config = dict(
    n_layer=12,
    d_model=256,
    n_head=2,
    n_kv_head=2,
    head_dim=128,
    d_mlp=512,
    vocab_size=2048,
    activation='swiglu',
    norm='rmsnorm',
    norm_place='out',
    norm_eps=1e-06,
    positions='rope',
    rope_base=10000.0,
    rope_fraction=1.0,
    qk_norm=True,
    attn_scale=0.0884,
    bias='none',
    tie_embeddings=False,
    parallel_block=False,
    init='orth',
    init_std_qkv=0.0459,
    init_std_o=0.00938,
    init_std_up=0.0459,
    init_std_down=0.00938,
    optimizer='muon',
    lr=0.0162,
    lr_mult_o=2.0,
    beta1=0.93,
    lr_head=0.00678,
    grad_clip=0.5,
    warmup_steps=76,
    schedule='cos',
    final_lr_fraction=0.1,
    batch_tokens=65536,
    seq_len=256,
    doc_mask=True,
    train_tokens=210600000,
    steps=3214,
    dataset='wikipedia_en',
)
MLP neurons of a small language model. Each row is named by its layer, matrix (gate and up: input weights) and neuron, and shows model dimensions 0-255. Each number is 500 + 50 x the weight over its row's rms, rounded and kept within 0 to 999. Numbers have three digits each. A neuron's up and down rows have the sign that makes its largest values positive.
Before each neuron's rows, "fires after" lists the tokens most often just before its 100 highest values on Wikipedia text that the model never trained on. A number after a token or word is its count.

fires after: " " 58, "|---|---|---|---" 7, "3" 7, "0" 6, "7" 4
L3.gate294:564478491517454491458460489555565428459560458505488473441402534532477421447481589509545442442473444461540490549456517506482493519464480486485501468541506536593442560514464510527612505528535572610471521533536483489509491457528552564437500437473551539487443520495540475598488575518506474518529384510514614429494388442515447582584557426535520471484552462453502604498487431455486535537447454490419462486438577583481495445498616517537546486503426444514523537445510445405429437533484518442430480547568612489572483577544527529414538509504525477542475568578545344510564500508447532537431463517570534520479574424449507587469488527402445467534539518485514545486464512550580503501511613570466490538484467478512514579477465452498499541535469520601516589564457406502499595588451499
L3.up294:489548408494450591531496433532534490532531511439425476532490439430512456524455427445583526504520522484499504564557563478506457442517485479530562475493493516419477466543445465541489465509484507590458464541528536452528522513600571554477403471509482501508497491481591536571532503423414530471536438519460458570428459465466439508525506471560422467581493407457470601455477417530405484503402530454447467546459523436538592456451567448590448565475525451526396478528478494477487476503525373388455491473545596482473438427618489548441552535512484423582564510483482442524532469566452533586384375453563513526505508473395428610538472458414551425456464442538451487511501519519564464482586459513449469541463470473459480518493483532506545428537535513591507512468512396559486459463446480

fires after: " |" 42, "|" 7, "|---|---|---|---" 6, " |\n" 4
L2.gate511:511573475516495477510418593553576430510503521557497491535468554531425594489557420474541485503498613558478450474529598490434475506486460485524498498433474519510487450390528476493490457470524427543596459415563582508525540476484423513454433446453489511438440473501507461551513581586494425488581459550481541520606480535508619536438497528436528449475532509543472597521536546447502408473550458482400489539502527486441410490494488522568469483485490452513423540514449493463440427490448516471427452549488538490552519474435408446582534463504504544444455451438518521458517532482498578475469519477553422505457443487511396539435561500567466522562402414459460598425454470456540451483610493599492383465385494425566513462511392595490496500525499440498571520541511492571590509543468452
L2.up511:495579531532496511484508583545551397521467522517511491519458539535451541521483474471554486542461568482454470595561595431470533510497484441562562472429479588517481481452514439483388426469509487431599483426529514505498535473555509540460537437497517495459432490520591555558461550554537479478541492489562473536596547525476620501451532558443530504548457517556448662507529546438430455496568392465492476563412557483462472458529510491571544500532437509538487528597412537512539451527519511410514464451541531478516478523415425477543526463545489517428532490496485558479481574479488562473469491432512468486442450524571362601482575610524478475560484479452497502539457443471456443384609520569499426489347489553543553467539399602505522531511551475481505510534552572563555480478499427

fires after: "." 43, " gr" 6, " and" 5, "-" 5
L3.gate351:533533559485468479458583409431519512445549537409560527531452553506522412462526441537541476501511546527542520459432483515491554352511503523509508564472475513549523512547568564459488411476518546533503517500510467604433479518530489477547569434479480472506529555510451592459459626445408562483470383575500495460492385428488590448483441506521590557443476558520532473436527516446446498527511471604616443479427545485459470510480520514537513444557533535527499528519554553463475500449522444456414508508559507482561536488594521524522518472405501491551521513593541570541440521470542463500465478489582554563519447427474575501400470482574477353496525540477512534530491521406501496589514526399521514382437575391447491606506467496506559584539487484525566466516528436512472502454513389
L3.up351:509473480540459481508576490511530471539587544452472545503458536462521606411500435474462484473519514469504616555505431565553502553485602466460455553478443486474563510564561570517443461457457455520446472491404430499436503437564618483429420628533449435534592474416429519474455556499529387493486547508525508532471548500460483432484502483453542504547470526505490587547427470480485502567485478470513529439452485479528554557433410425499423535577524575506476551494573595472464470475564419426419467396546388575407467538466543547523542507497483477407406450596499459499518521421477468495543519478613446538551415504546577502528614496435555447435455519531461494498466525405484456504540470541494456574471488506531484517477571521539533454495526518462488407585490421432465498459506533

fires after: "1" 29, "0" 20, "3" 18, " " 14, "2" 11
L7.gate265:490516432490480559596492428562636576466434491410454501540493593408462413431570455474443487573513486446542521499494527529425463537458559495526428497445544526568469404500461483477515454540536484459477496492488497438587534471495483515533495508473482305452422565509465512477516420614578516504522495506465521536563519441507586525565559536527501535470491468575484473557471362636459533472581506488489486556547485534352517508479495509433506523536485484490483386438492573560565477501481519603460529458623406463558489510414518422495418532562499568513444484460457555405505563512548577490469515571447526458513449496563523532548501512517471442482553465500543519496493478519534543422492438506470512492419524432454498459520476489597408491532475461504509521479474540459417455425540473
L7.up265:570490534532409487517397451524421517474520558424588456528434611458677500538490372501502477502459476511556531472457451519492502524537433400571416441420442493491497476614448451418626529577545572511549547536514537471496478396521445472452535517467507489422512544489503503503506495576550568452537520601495556461481486512573499505488520514390467521504505539528522541512544509518476478551503458440440506445429542482536498576486475435513404511461554552606554513484553573523527581479524486497534539483489459486510572591581573567510529584519453533516503536539517391439401537554538505534530444498434505579543450592437489476520559469461562541469501481486509463509519474480458431482470525434514554550476475640503493579524485515482506444507485506424441517401553495479481580577531407

fires after: "1" 17, "0" 12, "9" 10, " a" 10, " pre" 9
L7.gate20:504491406532562475467592482437481441523571491531597576446550460507488531422534486435458505517601526622560560573447529477373443499453475428496537452394599448507557478430462534539525431482453475515461483554540446517514508525518527530450539494456486465428498558524487550449451490458464426379392549553415482561506558474418522490393531491379441447517447506528426593521574489434473499562504518539448523489537532520430494541438541393536408505425487494437498494495452474514520494440466457586456460481448447466525542471534533562420456420505511468486509505489539485506459501453533581400520497422536505437511482505532494505516459546499604502488530509461387528488380464537527487503535511478442464423501525545556452483561487461551486514427585548560494557452428499537422439433386463
L7.up20:588505454522533558428523495578567425573566539461578539599514426483486618491495579593497458586441540569536437419610441537483468484557449469531480422594500544458487455524520598558415495554561473470545504477466500478552523500481550501519539471434541429510486423513435471592537505550452505502464568527412510583518474574529461530435542474496505380530480526487538607542560504587531551513414541482530523450508475547451408572439489510535471510409395452528482506467555551521521484537376391491451553457361459542472487432566487475496540442510565450521519499423534468457489508495485473495577547463462489391500486499524482574544509537436537488385465510487468461443530530410511454429462464486498470434561458481495485440489501570507418509489534501539558528469485412445476536461427516

fires after: "1" 34, "2" 21, " pre" 7, "3" 7
L3.gate82:451548515452536489501503503437550425548520508570469503540485500554532583479458525558522550468464487505482570467551483502549443510484549522514502495450532420526580439478471502538519528511565461542591446472562488562464550521496491599477501461502462481528508534513599472482573485503542425494506438457404584409501434460399478494489536519389421477595546573559489487506473466560512472518476416489609500470436559409426540487502423497477536585509567518375553436359551423492535487362466519578502504403487570490545488512479391510580434544555615498448532530420452475515482395514543524494486584437498600466531550593462557518550615460453542504461601488461535528573518563478412449429448432492478504527573480517481485475505500453455553396521503467487489484506493500449499518440493440
L3.up82:510488525520539543517501457437439522352443575498562440544562580429404378501506532529485570433460533511501484444487416509553512571444484528453415520484509482485469520572434505533541510447512571504541471495445497463476381533420561567502508504449554526482516465445512534412443451556525454559507497502522523576475461448463414420513451492473565527438419381487524508513528483437535519491496482499408457497399494462615533512452455514477403532460532562524476513470489498496490448553458529414533460572550514546387641504553494543426445586530407506406548530497500520467480565411494504558478498472447528525553511509454461539510437569606528416587489573531441514541480554501523447577495576526520426505477453459566531487459526574558497577416509448492473476514582560562558447451575523

fires after: " B" 19, "|---|---|---|---" 8, " |\n" 8, "b" 8, "C" 7, " b" 7
L3.gate353:509587397527489438502539479590503588455495477522530605519478482535361509471490497484521472496530520547516497479513474512491517583520564469475494530436521466487470485424510528594475508479424466512448474487462532536586500423371539518519427486465403471569490474519508514611453434455462554515492501556435601565560495558480553397487478481535535544518501500474521529538535473522598511441451539483488445524438379522481441580513488440485430568433425523566414499521540523493518495516417590476473538474572476536502531561475495609449482478475491430579529557443456499471434553433492467574608537556481424523531493568524464543512585503454453486465537537440450568497533478515499519564478508529579431615463618513513518342480495433478569596528560459460446502510387525442492473404483449
L3.up353:639428381465469533450437482477482545440496517393573471591518417597433466441468514468537432455540524556480436617508491471488500527547446517522483511509494470488496416503459497518495464585477493495420516510425482372514459447470599534520438429512382462580555494532391500554584574475442559539538452521506451550502485494465493476583422580504568564505563507506517540523467493452531429494491471559415469455509511489530467483530523446486513535499469588377542431516564459459474446560468469539542566453516355569487525526448447465512543443544543531474528518576557517502555482515464450467483473448479492443481446576538446446424520469440489525542503488537551524487593555532416523489585466538521546576546534490537536468487435523539550455518526508467500505522426569349501530621463443

fires after: "==" 28, "-" 19, " |" 13, "p" 6, "|" 4
L5.gate42:481486506466501546417547502507525604462506481508497474523527520399496479509446485412583576434427494585521531561464457523461452456405556519530575455482478521529521510543567464480478562568510513547539638458437476457494463488500512554580505453507392570599517590446441498510452518486491451525488523510581464470470531419467476498428539541476499545465639467564464563473497550498460533563510505445552521462432528417491491559508523538494505517494611518545462580419502477590497483475514528539517544463492385510544584513449425495379633420452557457501505533513486419579609497499498476530521525627517572534460526541485533566632578592509363560427525540450522526527493532453533533509491501545535489542527420540495417510489524542521478569477531483534433458443495574444565497452437493
L5.up42:494492452545549497439475562497471479501539479573567566494480577528488538476515463436499542507492502462498475455545464491502467504557530483460581492471537568506549444513498549505535536502454457548595441475445556528480444571483518560619542361597502403451551587515488461468454513519509530526564452437515397496568473544432487519543483559448385552432532554526496512398495442501575438572407482497551508420402460522459379577451512523550501562493501403427539517521399530508512484496625405479461522429506616570499421473448510547497527528466428561425530510528499458564527585519480558434499555460537552486522380496446447509527501551468473539529615470491500575519481522450542506437458482395588452515603534454505448483533454546426523513471522501419466474483585581477479517445514446

fires after: " the" 20, " f" 17, "0" 17, " c" 7, " Ch" 6, ")," 6
L3.gate40:537362489550582445494617509476406484537435427504564465541417496515441523491466474540546479457500521495602528573557524535498510455486479455461499509405448570484509492431539417532554522517472464490464405524536498547356495471442467535571593470568560528547520598510440518499443577542548427511588497465446536530568479565498512434461523474506487455534500595491483454481445545494510516442464486511491506595513467450507494478479479539448524419557524550532469505512551404484451460584460485512511488528478537505413541497598492498575545488483518481498568534409568598473551546459401555430423403467565535440416519518482523396465573549472411497490440506503527534455499438566416453520532473454418481522452614587516398497492564426508509535448620525467479450466524512546423468506526437
L3.up40:509498401481485452570492551597577475524498511649460480481511525561543541480390552581581526537604514518557452542557485375509557490468523454491475491507551542508440443497529543488512536377580491413466573450546581518395516541397426495486470506460531569557490514529425481494462528512570602510454554520513587491430535497601543484493517476496503457472558426553532551446459523439557487538548520542543520496506509424487417508617469571600553497459496535561483516479621525499490496551537561526527469551561469496492566559515504525552490505500434612475509446451468440532526490487584456519451455552417504448437452550500596569429531413510490568575502538480469581491486471526429528438539452489453467461509505531634586524527520465469408516485502503485485475424443473526457460472586440

fires after: " |" 23, "a" 11, "-" 8, " and" 5, "e" 4
L7.gate11:431500474579467534562513391533568503534447439527524474594418500525531631526514555506485508486462501524471586527581450531594463427453513482469454475533458460570417576572500506547490592433614398575465537446471525582465527392424526551376519467532522454518463537497506513570457514580503447506447555490520488500524504477523579512485524460517467467464559484535499481466542405500508434497500557518502504484520551402534453558523481522409486538419503502516517519532495455595429499502524480436439494513502483516530538552464556506348488482525518427499441550585491527490589506484509495534514480565510579495477531478398521544551519425525442493384552461482486480477439516508569580582487514529481454527539558394430592494492509554504452488603456542452551450520508450554503567447516306
L7.up11:477441556649534472505561619574456397508530523551554440496510559501444468504520619529534517534453561466519510497533509545518551486495446529533472509504527511465534478481494529517545583426500480511498508495534389571412474485478578426443506583524495489508479463486458508492491543563527503455520507482533512544583435482415498467541462486533461539541513495604555403513560373532498506516366520556492524472534458530561563534494487503440503538507615475473476533489518521425427414492398487414570595467477489474461427439486512442632467529430571497507570457545492387519454499497537499484507462409521609520512502606437561477476500526463489483593641482535487431588500507522457528550512524535607409557537511536515517604484484457594498446488505591540511504565525514443467532554424509

fires after: "\n\n" 15, "-" 15, " •" 9, " State" 6, ")\n\n" 6, " Country" 5
L2.gate414:561542469532536499487519492507503485515554422442468470448547535515616589487451548513456516509407500471433523537486527446479457547458497567491614508561491480523524502509517529447441394492562487532522453442424535526477523505457535523503489507462517333497444510429445399508418463455557462511490502474537552489508394466506490375602516446518501427494529470517456546525483592527519588588565492445557578551485456426577449595434598517427506506411446512458458433502419484433489505520523542509529526510499585496565532443471480527528449439561439459445573469416499443437479493546573566483459497449505406567572580572429522397530544446547499545572478467480462546454497415464539513538533453512577450512494496469483620539564486501534461514457563436511503493444443538433519546374483412
L2.up414:568466449516484497427493421477505418481492446501496496465628538430544522502464526567486505534538518459419489481491416480531443495487641517496504399410521492551556494514499450478546508496529393484534457521504584528486588557539569517493498487545535431419482540527498569497509435493486482516497499467582467458505497505441527495593440462508524450438644532515360537526474556514627618537545451530475498554442440456548364517390501475426470488533518543396417478492499436442479442527539426535489526514488559481532680519519476547494518455602471474459492455491528560530438433498658484506404445534476497543451550457535471439452566499504500462529602496450530518499455517473513489464446531544590531485469461524391449507512499503541434566457517524506568460511495496499501551468479418

fires after: " |" 24, "-" 17, ")\n\n" 6, " Time" 4
L5.gate458:579453481520428480583467538471490441439424596519442430545400478448503501516557428487527567532514482485548397542471452434528501437557513444544538548548501451484389531444510474555511572513448431541519500455462471547390429505465514543488478465523575485481571489472499532542581439477526476523513407589586427488455535528465645556351572450527538475536579460564532509486539489449499553542516413603463430473450475477580514477534530447411483584511548511489522503536460504474521509493448434539594490486434489490464526477480462512493474513507508548480460463507426498579530491414493538455517567414533480541523468524538511539504505384512465478541481540473533508500526520412337506491481513523469468500546495487499581374556602459575456450566440524494543497494587408520488413431411557
L5.up458:485436509521541613506455465487538494570578532527472535474562517476511476521566512466530517527432463449491546596521466393435522471504563473536530547407497437533498482515473459519435437570559423440543529405497555537416518531514534443450462440578546518557532520445477523492515548509502451537465537522477506576471533550360485493518550451466586590476571427467456414440534460453444571531473449467475391472383523470612478510536471489501521529528611506475541506460410447473495516429514537407476582534452479488488596491462470471499466536505448613506582461503436413515517550528387461542433421492450521565519486490536453502560489444494478373540509461587507456494520538499499394397517453562551522543481358568486490433482539432475499565552458505520543515544461454446425538427460462

fires after: "0" 78
L3.gate22:551422492559528531565448526495476554466584433408491503452522463614464590605446549476475504515449402512498555489471571597436457567452433504493552434537508492459480450442469503520547458441480499490633499478506581523488472530485552502537504507572508489555453487505597504466571488545619468377491543449501485489497496466468565516552527469470531459498482532486475595379505440500503436542475570519502453417458529385521505427528522447445484438415501467510473525496547545499483381517470580459430523432445594466545610492516478511476455518536497500470561532447564605458486489404496596568477465534421524436485628535503434537540462551464403558451518553583409534462402524508493510438511535477542447480509492412529454443458456567565560532569563463462529556460475506499467476471508487
L3.up22:506464494378490482639502560502519499541592508501536498592518459564473495505581486547486493510552567524565605579467514539537598415512480482535451457428379486508502500533440466481466455475517502552569577461476482572457521485568469461581468557515555531490530575552445456453468446487481533447544608519528516516467510535557598420561561438517475414510469469446558558410568525483506504435503606554489476435445481428510574450535540514461522452449586438470484552561546486508452537529571500435478508473444500492476466398569501567435506486507532461478435403546511500538488385478516590532504601532499431410530522585502591544472494562430413503499539571458477555411525514471490495404513476451443554510428495542544455523533462477503494457448638504439527487533500392539524537574490462

fires after: " the" 39, "0" 16, " The" 11, "5" 7, "4" 5, "1" 4
L3.gate42:563521547407592535546482517437441496457479405451500451496413515495382482462475472510540485482506473554493494534516505480535619520513551575524529447538526467432510548562582460486453516464538597551498476517493474498475463507564517597489491472529477439549439497454408517449657563529511587510513537450497589494487446555511479432565448496466555501519530581598511477452525549418496518501398412537516451557572544513515485412513559575429541473489480509436569484465457546486603349596490455534460490524517569505465464478504522532544429509437429469454524568575482487564453538415473503568537517454535422449483498463490591538437429555567547527509532454458469610502449454570494505445474441487530598479539554445513452553491503570466467468452501548470517521574374548510461470570571414
L3.up42:563505459473492518580442473481349553453443450518505492507519486509426484504490424485518603532484474518526463573481552539471531505456559523526476455542533467476557538469456530470444507499663530469574590460434440567478576464543523549545517540569476528464495449476488471537544571451483522499489516488496496413460381541511528422539593490375461512478470581537549460404500461481454525387478488490542445484581579445491464358430507594397440471492471393511521461525503540523561458520552489499452622550513492449441482537510482535598489433493509496407555537609527467563477447474484472447568540466509540554503546476487582598507544562564395420513500518479563543488511510540578472497568543540498467549497582537535553405476478557511454423454519469530512549529465557486502496528596427

fires after: " " 27, "0" 25, "1" 17, " –" 10
L5.gate131:483532464506515402421449551496593573472476531539511426534435443465564471487502399532482481484557475565574525495617418510497509575513488490494468481515477529533433493426526562503516552546493476529473543567428469548456451467518565572516444489569467474556495526562469488518549437512424475436521461442382478542563447525470439549506525474566554532556587659600527506532406466509507459452623589471481563451397479559512481451477481504532487542464538566473478424444476483517541508475532537493463401492535489424485576456513534514526379458576495458465531504523547391478556476550521562524456487593565474456483448499484512510484566509482456440518454534552502481593474575562492484495541581456424552412460590384484482524445439404523473466440480466479420469521457522611500499415417467
L5.up131:416632446467478454504467528505524487546436477562531503537504484521530525483446527560508535496445533541493543604480549603516404523509487518408483518505452412495434503557460541502493578530492417504530628514504510557506537542457577585482556451576530501488548460430547438497489531473561579516544488551461438576541524439549490508400523460456449451497425469627499495576463569453430464442533375515549474557506540512449475508413518480462579481576391487511519500591461422518539496456500518519541533548427496468531410516469497547490340641528413490512497520556481465483569497469538496547496479513458529562537481505505434395481432518525435437408476400489520511487563511594532506414496412510489525478465555432576410521487469477569492439466515533459524515590487471484476601503453459

fires after: " (" 24, "==" 22, "." 9, "===" 7, " =\n\n" 7, ".\n\n" 7
L3.gate505:498507465481511473385403499452488506566531527494497503438541464478457457439533499546480513523541494550519493522500475472506443487434464567531461631445480501482591576533429550453465432569469525454511380547523558561487480445522475520645448538534510445429481503447367516470578488455507420540488474487593564516443569488497457358491459485557523513571498401544519525472444559466515477457626469518504459453534526476484505539469465491526538484585459456570482480526573443500590438494531463559459552497511489520423463501454493556374533485449407487470509329488572506424537501577445454477489463458473527499565575468517483478535442520483598435550450385458481528388537600502485426478480564519585483506542494452497455547495574499438505506481488525575497571541565466466398466516466503
L3.up505:542519424482533495483497441509536399491397569547519563513570591551481509456503575567516536498428462461459452460490598525501494528403585436476442526536588565459477473522527475421452369532523509555418428511498520475498496490454593494567534528567518472452473421537484527395583521499492507531520494481494558472515542529502481526548558543556492567559466529528483611505375532452529456489612563566539399505580485519468405453468532501425501464511516509496543415493495529398457472489536482546533541364509578419462488445428556597468463549464461450510516540523459540471463583497471460498580567508524563449487482539503509469574554536502572502510511448497528619498490506577457524512465498571535447450548553447481463578511598415458501441548534458469536520461511487503442375423513386

fires after: "\n" 18, " /" 12, ")\n\n" 11, "\n\n" 11, "." 7, " =\n\n" 6
L3.gate227:451529544510478570430452550471480471493474478472546412488494486435539469492475355532480480540561528620478469455502487490541425543508445529557492434453550460476474487566449518461458405495541386548534469458529540434469468491538508504471454492560521470445582585548473394541536531540491536477505488508489500475457504459563549439511515515489503534416563446515424584521487530613517552528582526534534448512436433475547461521570460558559472525641536472549403499431494500536376488489489509510449549482500544515511549494526495550457487541460490512552512442515493387507502506590559454518554521426425447549490439567537544499485504499499454484473533568385503490571666702553456422544516567473596521461512508450404495483493421474444428594468491518493424506529525530553531520448451444
L3.up227:472463485532509452474468487478451479546561431593559490455455499469520474575464455500550522484531468428494508458430482439483515477452596511517501494524520548535480543482540507437440460529478448517504519521523401495438513480520509542505455554514557475512427531488454395491425460559530527526570580454548500536563478469619543545526518503432496455432531474484509580504415484598482471406499628496392450451548517466444466457459469604519546426618482420450408464439509527475467435522600468584544542495460545632530551459455489492544444484548529452524453460587455534503478603446494462507574515484502396537551439451551514508527501474569500439426518510337526482452572513652461429513599400491570538476509464476501468509554465547507477425486564513597435488544480492398456507499471495

fires after: " the" 26, "|---|---|---|---" 21, " Gold" 6, " |\n" 4, "|---|---" 4
L2.gate374:398546424491580407460511644479486404559506472509529531528449564650504521549470489468516495508536446488522456553527470516500565412553516475505449552479493497523476433458528521546493547481508505461468474540519548490581469464436539478524342476517442534519512509494444588384559488575499473516472548557512529459565428552437541442546528451521461424460470514452418492513420585529424468517435485516541431586524485540568540467417636563478453520546483466511468462476540615544523537587403515517514542500564481570486501453575501475576461554541495539453551549424412492552472538389505533550485468492473506459484483443488503476450452565454454536565428373466425473476597434447538391527464569507559540422460536577496483527530519551503585429515515512519497572500512538464469509530533525
L2.up374:517445445476492449550526571573477455479594494457534480591423529553480521461448484503519418478464518421516539521447502464455517472507367552567436483500496522443534539501501499480411543560504529476479534445492569526509409469529461469554487597576498502462539550467569491561485553567572566539474514515502472396490518503444551426490571487478581512472518560540478550407461525499535412480489491452579567479548462403429551435531512406463511554543504467467477461368385492554493456523471459490492545540581533482522459491522412469473426526493587409520521588533556572415519587527519521573462439558501397495507390372504523440500617517539410476458433501506583558513588506553529572465530498475471468548522622558485477463435505513435487554442511467476479570533487472455488481543421574

fires after: " |" 73, "1" 7, " re" 5
L9.gate393:542479556509475543538505515503446465417528540385565561458473488464601557555517468398536539526495526542461596557581461518540583489490516468391391537394606508513519427599464501523503478560536587540516527516576525488548519462499507481517469555520496518538406412536537558479524583510544560539565403521452407456369531536525511522555501575443404532435443509435512419475497507474566474534479492491466429413550490491473579535458482468518527502515479489451517588396505531531460471476528471483413526448428412500511510482508425575464475451486472505491506470432510425560456485613529553486541484479493587494549532518509485505489507484439566424557460446539436452586539493497555606562482506517463453535477485560523459579482481485557415541502425504450539450472448540446467475314472473
L9.up393:586494527521501444640474539456544411548448542521576525523507447580504551502454555479456504461402332545491465549447502542415436464523535521523584485432490512529571445611385537494417507404545424614477567566573536469574605453502558583441406467473487532534448429594506485455513572527529494535500517588489458475503507513479521475541495546540570484497500522523507461531481484433557521428527381480477493521543518437490591521540550452460369485572552446573516555466536392519427510543459479540510476492519508523488468552509468530504507523506511482536566579538505574561502363558475435540530502414489522558466477408486503548463538534474494451410450463487423513470596425494518509490519532465487429544462521540498529538555491422489411524490501438501518525504489471463435566462458469

fires after: "\n\n" 18, "ctor" 9, "\n" 8, "-" 7, ")." 7, "ed" 4
L5.gate137:583435495446515532412440548527536520488536509519520408447479426520582563548552441494667515504535465578475515496511500403535552440404523542478531556482420420541459469577468553555439568499495469445507547531523420530607472556568515508471557530498557457498508533512492454509483495551508464486544531546425450462476399425517515509540443467517509489463640549511412452550562483483497558603505521527522435479478441466502514599471503560523538575509431473485515447538489549529485448447467549568540515417467538522411510542477540541541444542395472433406486526533538492473528509512500500523496550496451546578376554506465476544563583507530480583451530443531378513478493627427589405549433399436385498445503474544521502512471504574484498567456562512538539470497506578435513489482536463
L5.up137:502552498471355448537495523583482430508524463584433483438488385479557506520512523519585533458514534531451466569474472576659462435555508543494483468456477444457504509504513477453520497494544646469475565482511488430584419427417500499439494462541552495539474537578529541549510437543545423608419557527482474460441497514460554528511437474445496526526539552519515445482424480540530538484504483460642471449526433548487530551520456558518437446473429488451516510407483474525551441570441518546528388452437595386564451455444538455553436535468508584453493393477494475545450566478469481582532563542538488497520465513516516462524477486540506445520417544510417519421503467523530435474510419446500545461541443472512482457545509423472582395520414525509535445420465556461509428516575444

fires after: " T" 35, " wh" 13, "T" 10, " t" 10, "h" 8
L3.gate37:493620559450558580497502547557469562457405465497590435584489460514495494520512488534570496485589549539537493502520586495498514470514626456558536629397493461494558482506516514525517497467462477568442435514483582525506487506513498536461535558484531555420493420533394482561568519518457475500457568548446500533497454517471528474528502556486505579487493585553432459457450558497492430451531421523484442465512469562418439574548534446543462509598512507517429566462509481535497558516445490553537527543529459409540455600575512499569555410455475507520421442478436523378460535518526442500486448559424550504544542516454369496403538467537527516422462408594536504550447580534527584487474541511534416469486495546453523474402548487400538448462575447471449446539556479542543518506583590
L3.up37:505414551434408537426566488545488531485491554451471518600488526461492556502557524480545512524529426465516502457501468524446469477467522502511470449494514439459467461570526571473534499516402480469460482490569582463406422508547591503561528433536456414416537437505512492530460518482639420590518535506476548471439516425524607542465485535540399521473492526451469468513540503508489524543459534426376523510485484444543537529533504521479470527526530521475520445455390480526517514564585473648562532507550478433450491462486555457530501543533449591491452558549471477438509556502501490343528486545492443548590531535468586504586532464533369570457535505467468401486605518549397429542540541556505490486568426465483563476472505445477500456523497536529559454501520497538602437371607492

fires after: " |" 91, " /" 4
L3.gate456:478557542464433505612454439565553554508480484470512498406543486531482421572454464551592499522578571428618556530416444517472509554493462492438479356476507504512493460549467478463477468503500517571499465498452487467480508484361540487410522494451530483493514495490530484514485488509528478500489546516347569440491611504546432582519521494572518497573549525412508486533462452509460494519506463526549488438465505494564531540502499296469445543383538487515457462401557433509538553446527503528393528507531513500489508526501482448520527477470411512489547491500389478486497448606526510520544456483554455495572469519510431469521537482375494453578461457515461572413453518374585526452519457469526489480522528525536556525503552546443430535628493565529525524498506447532543352520515481
L3.up456:504552477450516501561460518575473619447483456439590563404488574536530507495470531577446542508554453460511466534564440418451585564497515519448471554467541493468439538447500518448442496462520462665362506507466446481508612535429538400537440555498482429491518445483481417504480548434520457491447503520572550464561397536543480555479596484487467491560485410491522409496504503528512519515493521389435489488537385487445523514541468492483491514510610466516513558488513515493512475467455548521416575497507449556364542507532516416448408569503465600522511548453473475429498517586456509407471470430508510438501474552485504554549503524559485446437464594462465533452435437492570581513550541498500447563529472589477532589418512442539439462518466468445459620527470472517479502536479543

fires after: " T" 27, " |" 14, "-" 12, " t" 10, "op" 8
L2.gate393:569544511456587531408524544469500546551495412531514461416474509445443627424540549387550471468535467517474541583541533503498469539542642478544581508502460505455547503492500548577432512564452485526491524558612527458565506440500524504474512469551395475461503476571421522516471454511563521543508516521426478541489429509479570498567503525553430447591495517390499510506527509501441634560441541489445516494550464507514443609550517480479522588546512492481531463520464622515541562517486448524586384550512570547406449413453479462442489585494476483505436489505477465471425448435426470425494511501497556512454513530477463509629491586488403415438578468584560479522509451584431565463464487541596546439449506493467527482426530549525531405429528507498465486513522496454473472539468515
L2.up393:558470509517561458559504501513508309469485485486453439436484409444514427467452564461526521474557442457528585587462550550540502502523518551445542541529514443542503454497543553536535534516535539541601537533504575514461565446469479476460540516476510514423559474574525449447436427532473511478444441487439475510558535464427444447493461490534430555485482461450654550509483428437407535549445574497411519439524540388478478599484583439525470507497512505433498465575484591606513365514414525502565410598489599520478511471432504496529490454505501488467392528450509420446536463527487488420467563456586419485515529447505527519540481511471481427506639523488497444488502538583442586462541448565581540485476515492501504504543572510495494475486404529538540480456472489504584462456447533

fires after: " " 64, " |" 18, "0" 7
L7.gate326:597444530392448513530445541537526510511458480484486477486524510561424499509603424485551529465587519514564444610480466432567561473379403524559517545599593502418500484560428527421463509424506470563495461512432508542548527532469592446510453543579408465495494454453492515439513542415576457457538492537492375457547461446489502592434511439517489502514513497524516509421424444438417417453478476506561565501498513576556573506554560482473578544430471521463553543486552510537482523550448491517497506541553539482495518508539505381484514577525447478456524560488459406491465533581452498447475548479412515403505414582418477501470481551525581513551493487563593512512569579532539533452561466529401491572503525558531541480475473517533536472531497488483566572621512434533468441454559427
L7.up326:561469521554448473526570453595482501527544500544478508497448587486488469546498539481554617509535460446451518462551465537471506504399520502623438493537552522478523462477513626447535385451579563542580428596509496458499390532435564516555529497530521476471494486523474561491547433471536424511437459510521543420460493537521502563542523472537539466370429448483525458521405514485414496550492559496522467482471543502534501482442537457506579517493558466406501517410528412512463485537557470504493614445556468489483484547538442493415529436519454460470658510488445482483456394541622444531571536446527559432512557504539498591545499488453454400496479452450561523481493527456484434580449455469490410472493444588558498566515504478507469531465467489421450561509545514650556505412532491

fires after: "1" 72, "istory" 7
L7.gate100:529529453536602512510498473492490501489504577538454456454469522519578535565493507487544454532500459462510550500450508437468459492507523564443474562456511424460506545532567409555477480540527504504567447551568517559511516455465469422571453486421473516568465527511421481449549427492450456566506506541413607472448510429431446480432520630441462544565490553518494543523527494513483482486494415418410519546527569477535386427506525469501533385511511454437511509524497640491491501530544445500444479443526443440573530551529456524633483493520415588477543447507597443546408524575538549530555470529444472532568576392471521510520498518501588539544481525511413402577477450594455560475559479428388504540479535497560497548563509457527557531546627536554514587449552507444512600524484535
L7.up100:493414427419467437514510455453481494516579476481523421578468520458528506488452582484492494442540446562459422556529537493460479475498529512501478459452412518499407522589487570506491554448508552530453566435455442551513511479530501466506536493491463481569487473454521544517463456592428529552529442446546566522473408569521455442603449546412488548513472453509458453479456455534550530381563449452492566392581576459518543487543477487416445525545467525469483565484605358500469433462636582516474391451466431508436569400406464440480416543528527431521503541513555495469516510497457519537565516527458470473493531475462527443492500524530481447520456612585492497431563553518585513515472514491579469490555470464548467510434509315393423521519525487476447519539528530534525486517471424